config = dict(
    d_model=384,
    n_head=9,
    d_mlp=1536,
    vocab_size=2048,
    norm='layernorm',
    init='uniform',
    optimizer='adam_variant',
    final_lr_fraction=0.0,
)
MLP neurons of a small language model. Each row is named by its layer, matrix (up: input weights) and neuron, and shows model dimensions 0-127. Each number is 128 + 32 x the weight over its row's rms, rounded and kept within 0 to 255. Numbers have three digits each.
A block is one neuron, or neurons of one layer that tend to fire together. Before each block is what it responds to, as a language model described it from the Wikipedia text at the highest values.

Responds to: Forms of "be"
L2.up373:090122128124103146122088126141107112151142102145083080110192086147071188171126109078192081137151108193118137092120092133114169176108095179096138090114189138131117120167126158128095129155055076158169120045140107110145125124152089100128187100158148111130146140123151193107123147137121130083158076158120129101125055155144110192144129103130133194142160108098108147140112179105099110110148
L2.up654:145106146122099196158104109104088109153151078109147099117192104080134096221104132088171119165130066139151108123122132133133175140103120150113205172070170162128092138195162161119126136127117084129190109068118120095160115125091111128117165096129161115107136107081162181113185174155121130129185097185119154110089060125125089217111080105082103178156138108164122196123142171167107087132126
L2.up819:118130139158053224169116095103031125144074076095126103085142110133089093129094136111127131090123136106191126135124142113166173153098108129069148145090153201134130180126118171098114165111140092130128119055166157140161122130082129130145153084162176187142131105062139158102145152114111112175140106138122128122105071089096110165132119122121142119126149123153151086115119072083083114108152
L2.up1295:109135104127071204147102108104094158095148123129134115108133119064103143172107115106129130125105098128161128126144139128128192101149115155069139106080174149127135105132148135077126137134145111140176111117140121123203171141149093096147171108129163076128140139129153129087169214136052081146137105099135191133122100114073102181143109053148089130159101168113138182138173195146037115127113

Responds to: Adverb after was
L7.up69:138157084121165117103192153179124172169150101050169161134103125147121118055103088088161116121120109143118161095114089094130097118044075148119111189201083168102112131112173132174139167199112151152138127133068106096099193143095131104081127103146117135108128113113104168130146107156110157176067177160148145089131138184151087133113092150114124093136122133142102078083172115107189126209145
L7.up94:126168110106125166150148134162098140129128102114086123128161109089191159082073093159127133153134135159154094161133182152145120165066085167128103125151168132057084092115133132127151134146114170169103128139086142131174121171101133110122167100170121104086102164130084112125167152122132141167046106133112188122138146052084129084137127089109167120137152149114119095135127179135112135154165
L7.up218:142120104144120179172160147186116162151163127124138132147111121108150120102118099184133122078123110163105167088130128092114133139124103157093212145126130121092148103124165168091107139144093139193166090097115140153140142110176107104124147098125117168136171152179135143122169133131104088111145115159152092103094124133150082215089079068103078058156118051134141128108148101178079096106149
L7.up223:124126083094146144095105135127102171129123115131104097172100121184090081132126056108096102107099180134120154151090115159117130169114103161090073079162092199145151095152131167105178123132105163127162178145133162107205176164082113059154105076140141132093152100104145068131123065160166171127112090116119057104121129086129095118084098126189108136134069106130141102176154083116136133113137
L7.up239:155193147113096163152123100123132121190138075135130120105161150127173135133096134140153133132139128145139100104093155105104133137097112137079171173094175137125115089130128146150136173108123118144140136071117101099087106130146077081163106110145120106164134145152135138102154211156091154134127139154129101099086121123148077151140114100146094096100141105129127072105079136094102117081118
L7.up240:140119109115149166153133134149081171174116117130131124144139109112149138070145126117179155123118078133129136137073039090147103159082121139111115188122158101170103095109161151136148191146105096136151095113165101107163113137131164095116157106144159131164098154100085156124140157139161134076146164132108093093114130152142103148168132100134158134160129160131123143175066066117108138138161
L7.up448:133133113110182124142153124121115148122132110114062120188181101136136153115103142146145155125020129145129122084125142148156114162135058145086095147107174123128105076142155143127142202159161068144166070130119107101103181178164190058151144095145122125131125134078069163114140189124087083125118122148144143093147147141090123124151050110140118148144106101126079107142138163103078117196161
L7.up630:200144166116146078131113162159127160153077090111201116150157123117192064046122091099135131129113090132096148137182134144170158091103120136105146191120083104164169116104149139172176176183132055176184140147125105084130126114135179141083151095142135153121078086104131144128125183151223111179126138103180103102091124142175145166134070128101142144167125129125176064170130134117128099058123
L7.up645:163123073165130138120104102166130129082161081099071082123195122120176159141073104160137195112063078100136161152132150186113134120147054188090127159148184141134101055214114128112172174192083139196170090130102115126119190151104134066167184092169094055119149160162104141123169116136119129102088096153122066109146093143125111135144084109166098105086137079131161152119133157121107078161119
L7.up728:098112138102122173141149103146090095148119110176139090142108057136152110124136118145197153102059169109165137103112104114124137189134070189112124168170179144144138145127124129101114174208070167159078103204145108074167121136151150094126112111130142088109100161132102104125132140116078204086090060127157096124106153123176118118193165185183148079145156134136101187134156154085175125124159
L7.up824:121110124184178138124109084167142118112102104098123104125152057113191145089100136186110146193117106106144193122176162168109100137093096165123121146103077146111093100153122159133171150120119137204112151113100082143078115187124134124157152102141134173115151102092124140117125097138182125185082127103156126148112150105108118019077124138128116111131096160132099141158136138045114158115157
L7.up920:141186148125173148137108089090130170158115112110118083160165123116140142115136091149099165074063065160164167077170128103200109117106118148127150132118083152132161113183121117150102115122125086120188027127102101136104175194144134086129173096143174150120067073080117131131140145144068073125150165115146122140103106105065097155119111071154074179125137095095144169133174166132105156113152
L7.up993:148133122128129114086170128158156136165140128084134102147130107160124071121102107164067167163125102152116178112118088148128109191117082183102081170128177161127111142166142131107146138140116107123190110136156099083051113115095107099150118117170150107167145102143127146130140184119132155126118153108092149093079093124110123153120079130102145097114112098142089144148150168160105116064170
L7.up996:142110159132111131144139117179081105115110124079147126142134107094145161102150132068124114086071121194135123182085084122159144214138151141096116196148115152103156132143125131106152160156109091166141115188135091117116160097121153112118141134125149141152097102149063130143117127142188151159091104069103075108132148092139143132154077167110154111132102128103145073158105164080142105098157
L7.up1327:151120095115139103145117146179169196167135120111125084128141111107129128071154148076144106084039083143114174150128064144161123087143094154072123149087114104128129121102148111170152155166119068161171152132142142096173192122126131124130082108141152131171124098215094099122162142142187173139133147127136085107148144130106137146128121107164190136124159158058115094131125139097107096134092
L7.up1373:088097139096097152155161153110133158150150134123076109089145055106168144193098128137081086180143111127095130092110118152162124137185130165077107158081179140163146126150130185103131149115137128123194113122142138142173129180142122132126159098163156112118211146155122160120149187119107062125140138064119157083153134091062113164124067089149125165131123118119151160114156152195108133134109

Responds to: Word-final suffix completion
L7.up14:120139173126112232123091134100106131129081095086183077123154110121118103104133162100177200144173117085137084109155165126067155125115109139123140079155144156139132132174131166060113084141126045124107105116071094103107181099176096159141057101150160109099149138127178135134159131136146132116078094134099156108116094179118088116212160147128113135087107130174115172148090150165097122161144
L7.up32:127147095155178170136095142108122141150152120121106083086117127143153101102158083105150139090120098088138140134174191096106147088147128137106132134059129157192139183189161139077127117101178119172091129079172119092155155165128137159106138082136137124149101080110170127126119123111174078121118092152169089126100109151134070119154130077095066111159142038146093194068139139101077103104124
L7.up137:129105107141157159136105108098128125154124121128177113102151127165155103156148113122191129157134152123176125064166172086130164167078084130123170089125166182089088160166150155080120153158131141133174114122125125087150130116089073140122132095149128072048091082124175072145159144142141110149112102144091155108116124147087123172125156102082125134136088088154132129106106117066091125165136
L7.up148:117055122144122145122147122120162137147101127103207098112122105102104095228157148172154073151112157077178106184167159175135203132166129133108157112124176172102128203247121150126061167132088119165099129114107075130126113106067146136160126142156102153170176090143125105137144146148154170134042160152135124122137150153136104118139146173091041121141124097171078102138072148128126102144130
L7.up195:103122068174148169161105113148131139142166131112102095136125140109159096101129152103151138116094081163178132095114124162131193093163107120126175138120149165109109096139137125046099128137053122175147053159105160123131155119131115134123176121104127089136125095140098089129145128157156099111052080162126100098124093108094084207136194103086151105132155094122083187131112117158141101133151
L7.up349:122131188138065230116153145093126148140112091119137124095171095095148152142132112128108083050096137104161121079161086153087202137152121156087149150097200178114135120098138160043097133081098112104158103118150126111102145084114135182168179123175125149116140129160148077136161165106117129123077141130141106107133141130123133132151134162101132130185116128112154160065107138129092077141130
L7.up420:123148127154167134140090105099165143147088096111149108113167126091143182085150139187169148168178085119158182104121175108116127136088107156114129129106160146131107096163141155122096149127102066189161137073136131106090111135103108133152148137165093131142134080110129133135160164133161191163083129177069186118131141159062080112148134103081122115163125176118163085079109185116114096162154
L7.up477:106162137120091115112139132143158158079174086089106121139077140070136080129153109122156114086088094110169163067095103174092192143127135157108156164100134193144148140166122149108140175181061112126091148127079093105123127102085103172137109099110139124157149093105134162136115168155120112192107133147129129121130058185095118190099132180056110119202105145115107096133151111155095140142142
L7.up529:141155146189083138098140190068149165151142089045133156090204155102150153059144129120077111072133065098133146066187159101128135126120121121104120133070082162105066100121158125110115111105160094125131089138150122087122159080105118180088117135173128141137110129169132174130134146111135083169101107137151087107132074192107126170133101096071065144192111100081142115094161123096135076124128
L7.up546:129125134215162174147118101166167097097164074074120108143143097105096117063148189063165162095136106122124163132200115165125161197105129105156139149123128131153101140170127119075136115193103137151125161148128155110156118103052079120132119130155119103139080108145148162133122153148121109117079093116101152123059107147126127147131168143090129133125153122165052111122110104123115134117197
L7.up889:157120083180136163133093151154190148152152125072169069150153121126083121086164128092059127044121100144152109064149162091127102124106120115120152094096143129164060117129159126086135143092171097164169138203185135098104183076101086070097126120130191061110161141179193128147154141147121126116120103203110161082095115187141128160082186124100070143098095145129131151145111136121103125100162
L7.up1042:143080133159143215082022151151151127153115146123139145130233118103076144089116127048195111142102081153191140081131114091123129070123138099137160151150159116100057136147145138090135126131131081120161099141134073116137140116141144118066171114150189067146082157213173045142087191118119110149141110151102164104114157111098103192126154109121113138138100157111139121098092147151102091144175
L7.up1176:183129100135113151140131124141156153180115086066135108098156197077150070127123138180126122057167126115088133098127124159118165137130086149121173147137119176187161173176122191064114139152121121180152189122140128098103121137106149117149125124148153065111117090140168103138133153126116121161046148156140105130076120157107133157093134162091106126200099107162116127089048134137097125133104
L7.up1279:156090151124132209133117167149140162175082062146114098127146116137118042083115114056140130145160116103160152127111155123112130054074121152096096112133173152143127139190143170056089143133106100165133108113131105109167197107082153146128183139171151078154155141122185158132157140114160170114116095171157134129101102143139170138143139096108152165095095084138144132111124155163071138103186
L7.up1307:128162133138082148114164150069156144216120134146144143084194152043205136115119066149099141119093119092155116089107175087093111084082088144117158132066159155097103115179160157091117200115076090173112139080139115113093170083155144177101086111126154141181144130111108159099153163189097117124139135137172127101071131174103093132168094140115049123168122109119110122126109181085109154102116
L7.up1532:160085162186131164129077179126177179163073137088166111171154159071130186099100142077105122135134117115171102090134115137076153145186099118089175133128188140131102095159160158116054112170118063164209052137069125117103154109148090099155158139130137138102194133171181097088129152112145092089105110170115111128145089165113085155153137112085067123153111128167093131122144152123130068110102

Responds to: Sequence and former-status words
L3.up419:161123109175132181125139084143148213114136097118083112127149093159121190117116121208151075149085156149123190147096146153148129153118115166138125183128205145141114120089162141145148141205139141175099109113152110114115172204108142153161146116123134122172144153117136125137161168106091106084128124164135130114120108121110063077065136112158140067116196181116139169087168176071093120131114

Responds to: Plural noun suffixes
L3.up765:099082135128122170120115116133132085134122130136193073142192093183152174194149098110154011111093099151156155080119115173151152115156102156086115146059144146096116185171135103090129147163094117184167064145130105092117126121114145094166168127131192093094128116148118147128139118120132121094133102152124126131147098103140124176096085107100067156163111083180139173054166166122102075160124

Responds to: Word-final noun suffixes
L2.up348:090176078108113186122126156156135157174128126102135099100135082112158115166092178079150155152111092139137138098172108134101127104093144120089163155188142179067116142162167146156129160159091107146129100109092044099118126141075110178128169130222100161142085116110095158090135163158156119167150123096080161131057149129087094162124101196112127154108141140155122120137133096074097136111164
L2.up352:157167083177129186155170162159092141197103127084168097075132070099073126145150180126114178115125063125172130139112171080091136111121114133026145123198127169100087112140132136148121130111101109118166113080089125131154093104115083138105163124212068147108107157132094115076159121166166157115124094131109171079106127197099088135102104162139122124137157143141179098150180093066100134062126
L2.up748:148136127173144152152166137173092154156086081104152102084111072104117121156108090106121148121108063102151149128145115095122102108133145127078101163136120169127077123160160158142131184096073149125125166126108090085124137146095097123126167122211114179148105149119138143117220140162132102180164135067108177089111179151058118146095125164129096133144134152139118124126183093096124094082152
L2.up1396:072129078131117208147161168171103118134082061096127119138163064119092154118086129067172154194078105150168175065155183097100179082055144127050164136172108136070092149147130192117157119135134140149163119147070089072124152134139120150149137120191082159115113152104137129109145126164142136147159079107086179116095163170107110151141131185123127174132139108128151114143182090090103128100202